config = dict(
    n_layer=16,
    d_model=256,
    n_kv_head=4,
    d_mlp=512,
    norm='rmsnorm',
    tie_embeddings=True,
    init_std_up=0.024,
    lr_mult_o=3.0,
    beta1=0.95,
    batch_tokens=32768,
)
MLP neurons of a small language model. Each row is named by its layer, matrix (gate and up: input weights; down: output weights) and neuron, and shows model dimensions 32-159. Each number is 50 + 12 x the weight over its row's rms, rounded and kept within 0 to 99. A neuron's up and down rows have the sign that makes its largest values positive.
Before each neuron's rows, "raises" lists the tokens whose logits its output raises most directly, leaving later layers aside; "fires on" lists the tokens most often at its 100 highest values on Wikipedia text that the model never trained on. A number after a token or word is its count.

raises: "ening", "ing", "ens", "eting", "ene"
fires on: "ome" 14, " list" 9, " Round" 8, " Court" 8, " board" 7, " code" 5
L6.gate24:34 54 35 30 27 74 42 53 75 64 57 55 57 77 54 33 48 45 48 52 47 35 36 56 75 54 41 53 60 47 35 72 52 63 53 54 46 63 64 47 37 55 70 45 60 36 69 35 67 62 51 51 52 34 33 53 41 33 43 39 53 40 39 46 59 56 31 45 55 73 35 53 62 29 64 55 57 67 56 56 28 48 56 35 53 73 44 35 47 24 57 66 59 34 68 34 62 43 51 32 32 72 49 54 42 67 43 40 74 60 26 69 39 43 68 33 54 55 74 56 50 38 38 60 65 37 53 43
L6.up24:47 59 47 30 26 41 19 41 61 66 59 66 63 53 53 43 28 42 38 58 61 57 50 54 46 57 60 54 68 46 56 65 50 63 65 35 29 57 51 47 36 53 52 54 39 44 42 58 59 62 54 53 63 33 26 38 30 45 50 38 38 57 57 59 56 69 33 41 47 57 66 70 62 50 59 35 54 40 46 47 41 27 34 60 33 53 37 37 52 45 44 65 51 31 40 48 54 67 54 32 40 48 42 40 53 64 24 33 68 54 38 46 55 34 55 59 55 42 38 49 53 48 46 49 48 63 71 68
L6.down24:50 60 64 41 29 52 38 56 47 41 41 60 54 68 35 47 66 51 82 49 47 59 32 65 46 25 60 49 56 71 53 56 36 55 37 58 39 67 55 47 37 45 65 31 44 45 66 39 46 70 74 46 49 46 63 69 51 17 43 52 37 57 68 42 48 65 59 53 65 69 42 42 40 51 46 53 50 44 42 43 39 41 58 48 33 62 69 63 54 46 52 41 34 52 51 53 16 66 45 53 32 60 32 52 36 42 55 43 54 55 62 52 27 55 53 54 60 50 61 36 39 44 47 65 52 40 77 56

raises: "ments", "iles", "net", "pre", "act"
fires on: " Inter" 24, " comp" 20, " inter" 18, " Ex" 7, " serves" 6
L6.gate309:56 40 55 62 37 46 63 57 53 51 51 56 36 52 54 56 62 42 70 50 44 42 51 56 61 52 60 41 63 56 60 35 63 48 28 42 58 71 34 43 46 67 45 30 79 59 46 36 60 58 53 54 35 51 53 39 53 34 60 65 44 53 29 47 48 62 54 53 35 27 77 40 53 42 56 33 43 49 61 49 59 36 55 29 46 52 33 58 64 47 58 31 57 45 62 30 31 30 40 47 29 43 33 39 47 57 46 37 46 51 53 21 63 35 42 51 41 77 53 41 48 66 47 48 28 67 50 41
L6.up309:54 40 47 60 52 39 68 29 66 55 65 40 51 73 58 51 58 38 29 64 51 50 47 33 29 52 57 33 38 42 53 40 47 48 70 38 63 42 61 36 48 49 50 50 60 54 60 30 64 50 62 61 44 38 68 50 49 45 72 43 61 46 48 40 57 63 59 49 31 37 42 35 48 54 57 38 60 54 55 66 55 42 39 51 45 56 40 62 57 54 44 53 58 61 54 34 49 34 61 61 51 45 38 46 54 62 38 62 56 68 57 41 71 43 44 37 70 71 62 37 70 41 74 39 71 65 56 42
L6.down309:41 58 42 49 39 45 38 49 66 66 56 52 53 54 58 59 64 52 56 33 39 42 57 39 50 50 39 54 48 47 62 40 58 52 66 50 48 34 59 26 61 57 30 57 57 34 30 44 57 49 55 47 48 72 54 35 43 68 61 67 61 38 66 58 35 53 65 42 36 60 56 42 38 54 61 52 74 44 57 50 34 06 62 59 57 36 58 67 40 58 54 60 29 84 40 61 47 67 31 81 50 53 53 48 52 55 33 65 54 60 40 69 60 55 46 49 40 68 56 49 55 53 55 49 57 45 58 44

raises: "cell", "ced", "cal", "net", "son"
fires on: " inter" 16, "ı" 11, " Inter" 10, " sur" 8, " Cha" 8, " Ex" 8
L9.gate33:49 72 61 44 52 30 60 52 53 39 35 55 60 44 44 25 56 72 48 46 62 38 56 43 57 60 52 60 42 47 41 52 52 39 43 45 40 82 74 49 73 47 38 58 69 58 42 50 35 40 62 59 45 44 59 52 54 51 53 63 36 46 46 44 35 42 38 46 55 81 55 47 30 63 60 36 49 32 57 38 17 36 46 28 47 51 55 60 54 65 47 73 40 63 56 45 69 48 41 51 40 53 53 50 46 65 38 45 39 48 55 31 59 80 61 58 35 57 67 40 46 79 78 63 49 29 47 65
L9.up33:51 42 57 61 60 54 65 50 47 63 37 65 42 43 21 48 28 54 49 49 27 47 60 44 42 38 68 45 56 39 33 55 46 32 43 45 64 54 75 55 58 73 56 65 33 40 36 44 25 33 63 43 32 62 69 51 62 34 54 47 28 57 39 51 41 58 61 52 58 45 43 43 48 59 53 44 43 37 41 50 64 49 45 33 56 52 50 53 52 53 60 54 43 60 33 57 66 57 57 21 25 33 46 37 53 39 30 40 58 43 55 40 45 34 41 34 49 71 44 41 55 52 52 32 53 30 45 39
L9.down33:21 74 39 56 61 46 46 49 52 48 46 47 51 42 40 58 48 33 51 60 42 42 59 56 44 50 55 46 53 60 31 42 60 15 57 55 59 45 56 54 53 54 39 59 45 39 37 43 38 27 54 58 43 52 67 36 52 67 38 44 59 46 74 77 49 65 45 36 45 48 41 52 49 53 52 45 44 45 46 62 47 65 70 47 70 64 46 52 33 57 49 56 41 50 36 62 54 45 47 45 55 55 48 52 46 49 63 52 42 54 42 49 50 75 45 60 60 36 63 49 65 54 88 23 52 42 63 61

raises: "ona", "on", "die", "ons", "nam"
fires on: "ti" 54, "si" 13, " i" 6, "igi" 4, "ici" 4
L12.gate414:64 43 46 42 36 31 56 47 41 62 31 61 48 44 69 64 46 62 49 41 54 50 50 68 62 51 44 68 54 44 55 40 49 62 49 57 57 17 38 45 53 36 47 38 52 64 31 40 48 40 39 41 64 38 58 67 42 66 42 58 57 53 48 41 48 53 40 35 62 50 33 16 54 23 55 67 63 55 35 48 55 51 52 52 47 48 41 43 42 37 50 45 63 65 50 64 49 56 72 66 59 62 56 49 47 52 61 63 47 66 42 28 35 48 66 60 54 43 41 64 52 30 46 55 68 49 22 56
L12.up414:50 50 48 58 46 55 46 28 52 68 60 44 62 52 60 40 42 65 35 45 52 52 53 46 30 42 34 49 44 36 39 40 47 50 46 37 44 37 70 56 40 66 61 35 53 30 54 49 43 82 57 39 54 32 27 77 40 55 31 52 72 49 56 50 45 42 48 45 55 63 45 48 55 49 54 48 27 32 15 56 51 42 38 43 59 53 33 27 54 42 56 68 43 39 26 64 38 62 55 38 42 34 39 40 70 65 59 45 31 45 54 44 54 57 49 54 70 40 36 71 55 39 36 48 38 55 54 43
L12.down414:56 44 46 39 52 41 52 33 67 39 47 63 35 63 43 63 82 43 51 60 56 49 29 69 48 41 23 57 40 39 39 48 57 45 53 40 43 42 40 45 51 41 38 42 27 47 74 40 42 56 53 44 55 30 39 55 53 55 69 34 52 41 17 58 57 56 41 74 37 57 48 57 60 40 63 49 26 49 42 49 47 74 54 44 69 52 62 64 55 58 51 55 33 54 38 43 63 43 65 61 55 83 47 31 63 48 58 61 48 57 58 59 62 52 47 74 45 54 48 53 54 46 56 49 68 56 52 32

raises: " they", " it", " there", " he", " you"
fires on: "," 50, " day" 4
L10.gate306:44 40 46 21 34 37 48 47 69 66 61 37 44 43 39 57 66 49 47 64 64 38 36 68 48 26 51 61 56 55 92 55 50 53 58 64 52 36 51 44 45 65 51 63 54 54 60 49 35 48 71 54 45 56 53 47 40 61 55 10 58 59 55 52 54 43 56 40 61 40 60 52 48 54 55 43 38 55 12 62 67 62 62 68 52 54 50 27 64 41 42 76 37 54 46 56 39 32 46 33 17 60 38 55 33 52 36 50 46 57 61 53 52 51 16 27 43 53 40 68 42 52 68 59 38 49 50 53
L10.up306:76 58 42 42 52 60 38 59 32 59 44 40 59 39 46 40 54 51 41 55 52 53 54 59 37 61 71 47 27 37 53 51 56 60 40 56 41 52 56 60 61 35 62 31 64 24 34 63 58 82 43 26 65 90 48 42 56 52 82 44 64 60 25 63 51 56 48 54 34 43 48 48 62 39 68 49 44 44 41 55 27 55 33 48 69 66 56 61 47 45 52 53 48 44 76 35 49 46 67 48 45 52 39 53 51 48 53 56 63 58 52 53 49 48 51 51 42 52 46 50 53 58 56 46 69 63 33 59
L10.down306:39 49 52 46 58 43 69 75 59 60 56 62 30 61 38 53 74 54 44 43 54 57 39 22 55 40 35 57 42 55 54 42 37 40 47 48 53 52 35 69 31 56 47 54 38 71 47 40 49 59 50 64 51 58 63 43 40 54 45 38 37 47 65 34 70 53 68 24 58 62 64 70 50 63 34 54 53 46 49 59 86 57 61 62 37 71 61 39 51 64 28 49 35 33 57 51 38 40 45 33 60 70 49 39 54 47 39 43 61 67 65 37 55 62 37 33 53 18 47 77 50 45 78 61 36 56 46 67

raises: "aging", "ake", "agn", "ages", "ige"
fires on: " st" 49, " St" 33, "st" 10, "30" 4
L2.gate245:48 55 46 45 53 45 29 39 56 47 52 70 48 39 56 65 45 47 56 48 62 55 36 32 58 60 70 41 41 48 40 50 46 48 57 46 65 47 47 70 36 66 50 66 41 38 54 51 56 53 57 47 76 45 59 29 50 24 59 62 43 44 39 61 56 63 68 50 45 48 49 56 49 62 46 50 47 42 57 38 73 36 70 47 60 41 57 30 80 68 65 54 54 38 61 59 20 67 35 55 47 49 65 42 81 67 60 17 40 54 51 49 44 57 64 48 57 55 47 44 53 53 69 59 53 63 61 59
L2.up245:67 44 59 55 53 41 43 63 43 71 44 76 66 38 25 59 59 53 51 51 67 42 42 53 42 39 46 59 47 44 46 45 42 46 40 45 37 61 55 44 49 51 55 58 89 33 49 50 69 48 59 36 54 41 54 32 48 56 62 69 77 56 54 67 55 62 36 36 45 54 53 51 30 40 54 49 48 36 48 46 62 17 42 48 49 70 43 47 65 59 62 56 62 40 29 68 35 39 33 56 51 48 71 52 81 63 34 42 47 53 48 53 56 53 50 44 73 46 55 71 55 56 30 42 46 42 45 57
L2.down245:56 49 59 50 48 35 43 65 50 47 66 55 33 51 33 56 64 50 50 46 64 78 65 25 49 56 38 51 49 55 43 41 43 60 40 41 32 27 51 73 43 56 64 63 39 38 64 40 69 56 20 38 58 48 33 44 44 54 63 52 24 32 46 59 48 55 47 67 21 46 47 50 53 37 50 56 30 64 54 58 63 46 48 47 56 35 48 33 55 56 58 58 61 44 68 61 16 54 38 18 37 53 46 48 76 49 47 43 46 45 30 52 52 30 72 17 47 55 46 51 46 62 58 71 48 57 63 44

raises: "ever", " it", " they", " there", "as"
fires on: " when" 45, " where" 41, " When" 10
L2.gate119:59 59 41 53 39 75 39 69 59 69 59 46 49 48 41 56 62 59 48 45 58 44 25 60 36 46 28 62 36 43 56 33 59 50 51 35 61 49 58 28 56 77 58 53 76 63 51 27 60 39 56 50 38 62 54 52 50 51 44 37 51 34 57 56 55 58 47 60 60 29 68 58 42 69 55 60 56 54 42 42 41 58 53 46 82 37 42 37 26 57 47 74 40 50 54 55 38 50 41 33 44 52 49 48 56 54 33 27 46 57 45 61 70 52 40 46 50 40 53 66 55 74 44 32 59 68 65 72
L2.up119:53 51 37 55 41 58 63 65 41 38 50 52 46 60 33 31 37 52 46 39 36 51 55 53 42 52 37 50 30 40 35 40 44 62 43 25 69 42 50 64 36 47 58 31 42 32 35 76 54 50 53 44 44 36 45 58 47 62 44 41 27 48 47 30 68 31 60 54 39 37 62 48 37 70 29 63 38 63 46 63 43 63 46 61 53 63 42 39 47 51 36 57 40 46 56 49 56 50 49 43 52 64 53 47 50 29 43 58 52 60 53 49 55 48 50 73 44 42 49 66 65 25 23 41 48 76 49 50
L2.down119:41 58 45 55 57 55 58 57 40 48 60 42 52 62 57 44 53 49 34 62 60 47 42 73 45 51 71 38 61 47 44 48 45 68 56 41 44 42 43 08 53 43 59 56 52 65 48 45 55 38 58 64 45 58 43 37 35 63 48 61 24 64 50 31 29 66 50 40 54 39 58 30 49 63 30 65 69 52 20 46 68 61 58 46 60 31 42 36 49 43 50 60 23 59 45 64 43 52 26 46 55 60 51 30 68 34 56 54 40 53 65 61 66 31 38 33 37 47 66 76 58 54 51 57 34 59 40 41

raises: "pat", "per", "ll", "ise", "pa"
fires on: "io" 22, "A" 11, "O" 11, "lie" 6, "ho" 5
L10.gate477:62 40 45 61 32 39 67 41 54 55 62 59 88 60 48 29 63 56 38 48 41 34 70 58 45 43 53 43 59 40 77 45 39 67 27 35 60 48 68 25 44 59 69 48 28 43 65 38 50 42 35 70 38 73 44 32 30 43 47 31 66 52 35 51 58 54 52 54 43 51 61 53 55 72 55 49 45 44 71 41 61 58 60 32 46 33 49 43 29 26 55 53 34 56 48 44 39 38 48 56 49 31 39 70 35 45 48 45 57 31 67 55 49 34 43 49 57 70 47 40 41 40 47 46 55 33 65 36
L10.up477:51 49 39 50 41 46 38 50 60 42 46 65 35 40 61 36 54 45 28 55 56 45 66 63 38 43 51 41 58 36 65 46 40 64 59 25 30 52 33 43 56 61 36 42 76 77 41 53 59 54 59 53 44 49 47 43 60 46 42 39 72 67 27 52 53 17 53 56 51 53 71 51 49 77 37 70 53 57 42 35 31 39 54 34 40 60 54 65 50 44 46 38 39 56 42 55 42 66 45 63 49 52 45 72 46 44 52 31 47 19 65 55 69 40 58 61 50 66 64 28 41 41 59 26 54 81 39 60
L10.down477:54 46 28 53 60 35 54 64 86 53 42 65 54 54 45 47 55 64 61 54 42 65 36 62 49 32 52 54 55 38 37 63 52 35 50 61 54 52 52 50 53 47 37 59 64 66 58 55 40 57 55 61 47 48 64 43 43 60 54 33 53 70 58 65 32 47 54 36 41 61 47 63 38 69 53 42 72 59 31 49 57 59 61 35 17 51 64 46 48 39 61 59 36 57 59 60 39 40 20 65 64 60 62 33 46 49 49 45 36 58 62 61 53 50 73 60 41 70 37 43 54 46 43 43 72 69 44 32

raises: "ria", "ren", "ra", "rec", "ut"
fires on: "f" 17, "or" 15, "t" 11, " Cur" 9, "ca" 6
L4.gate59:61 45 47 66 68 55 52 56 39 34 54 42 29 37 36 61 50 68 45 53 34 24 34 60 58 40 44 53 66 40 39 57 48 46 60 57 44 50 52 57 47 42 51 40 47 61 54 42 43 30 59 53 60 44 76 59 49 34 39 43 64 64 52 61 58 44 51 58 42 45 55 51 40 54 39 61 61 49 31 47 43 26 66 19 60 29 55 41 43 43 31 26 54 55 41 48 54 51 37 56 55 64 30 67 38 46 52 47 45 53 55 51 70 27 41 36 59 46 50 65 60 40 67 57 70 59 70 59
L4.up59:65 55 46 47 52 65 56 64 37 35 50 23 51 42 50 35 53 42 39 48 21 28 34 58 58 55 60 51 62 42 55 68 33 36 43 65 50 42 41 44 49 54 58 60 57 49 49 46 53 57 58 45 37 45 52 61 50 24 60 32 52 43 49 71 51 54 35 68 55 45 44 38 48 59 33 32 41 29 38 24 70 40 49 55 38 66 38 59 34 45 45 17 36 55 02 55 52 59 55 74 42 49 39 53 26 47 55 50 38 38 38 82 55 34 55 51 45 35 42 70 55 52 49 47 64 73 45 56
L4.down59:76 73 60 33 55 41 57 42 43 37 31 53 32 49 39 50 55 55 43 59 49 31 42 36 27 41 44 67 67 26 68 52 57 32 61 69 43 43 43 56 58 47 58 56 32 37 54 46 33 46 42 48 57 71 59 40 45 38 46 66 67 42 52 58 50 54 46 41 62 53 65 59 37 45 48 56 51 34 19 21 34 48 63 67 58 51 50 50 34 49 44 64 54 38 66 60 46 37 48 64 51 50 51 55 48 47 47 58 38 57 39 58 61 34 38 81 60 43 63 47 51 56 40 46 62 32 48 31

raises: "an", "ans", "ugh", "oud", "oth"
fires on: " cl" 28, " Cl" 25, "ipa" 7, "q" 6, " Da" 4
L6.gate181:62 34 25 50 50 57 29 62 32 37 30 58 48 29 39 40 63 65 38 59 44 49 60 71 43 31 25 41 48 41 35 54 41 31 38 46 37 54 59 48 65 53 45 63 52 52 46 48 58 37 46 54 53 41 51 44 40 54 55 48 50 63 67 62 50 49 37 21 54 49 48 52 35 23 57 38 45 38 52 55 35 52 51 39 46 66 52 47 59 43 35 51 64 46 51 39 30 48 54 68 46 57 30 44 72 27 54 23 80 59 50 78 30 31 72 54 59 49 60 65 66 90 53 61 31 52 35 67
L6.up181:55 54 70 59 61 69 45 54 50 61 38 80 60 44 40 45 34 58 73 52 40 38 56 67 46 25 51 55 51 56 47 45 45 37 45 47 40 50 47 71 66 43 38 51 65 65 51 52 42 43 42 46 62 33 38 62 81 44 46 61 57 50 52 44 59 62 51 44 71 46 53 46 47 33 59 43 48 34 48 39 37 32 59 42 51 54 29 55 58 71 34 31 68 51 58 35 13 63 46 56 54 55 30 43 57 56 39 33 50 34 37 33 47 37 54 35 54 47 65 41 64 55 42 75 47 43 52 73
L6.down181:46 75 56 40 53 50 58 43 62 45 44 50 44 79 29 41 66 17 50 69 32 51 64 54 40 34 44 31 41 41 56 57 40 44 46 68 57 52 38 55 60 71 67 39 41 46 49 46 61 54 27 48 42 37 35 68 57 57 34 70 61 52 41 70 26 57 52 14 48 51 47 35 39 55 54 62 52 40 63 47 48 52 43 27 59 57 59 79 90 77 55 41 64 37 29 52 36 42 58 52 48 63 43 72 57 58 33 29 44 47 41 41 54 52 42 43 45 65 37 44 66 81 43 57 51 44 58 54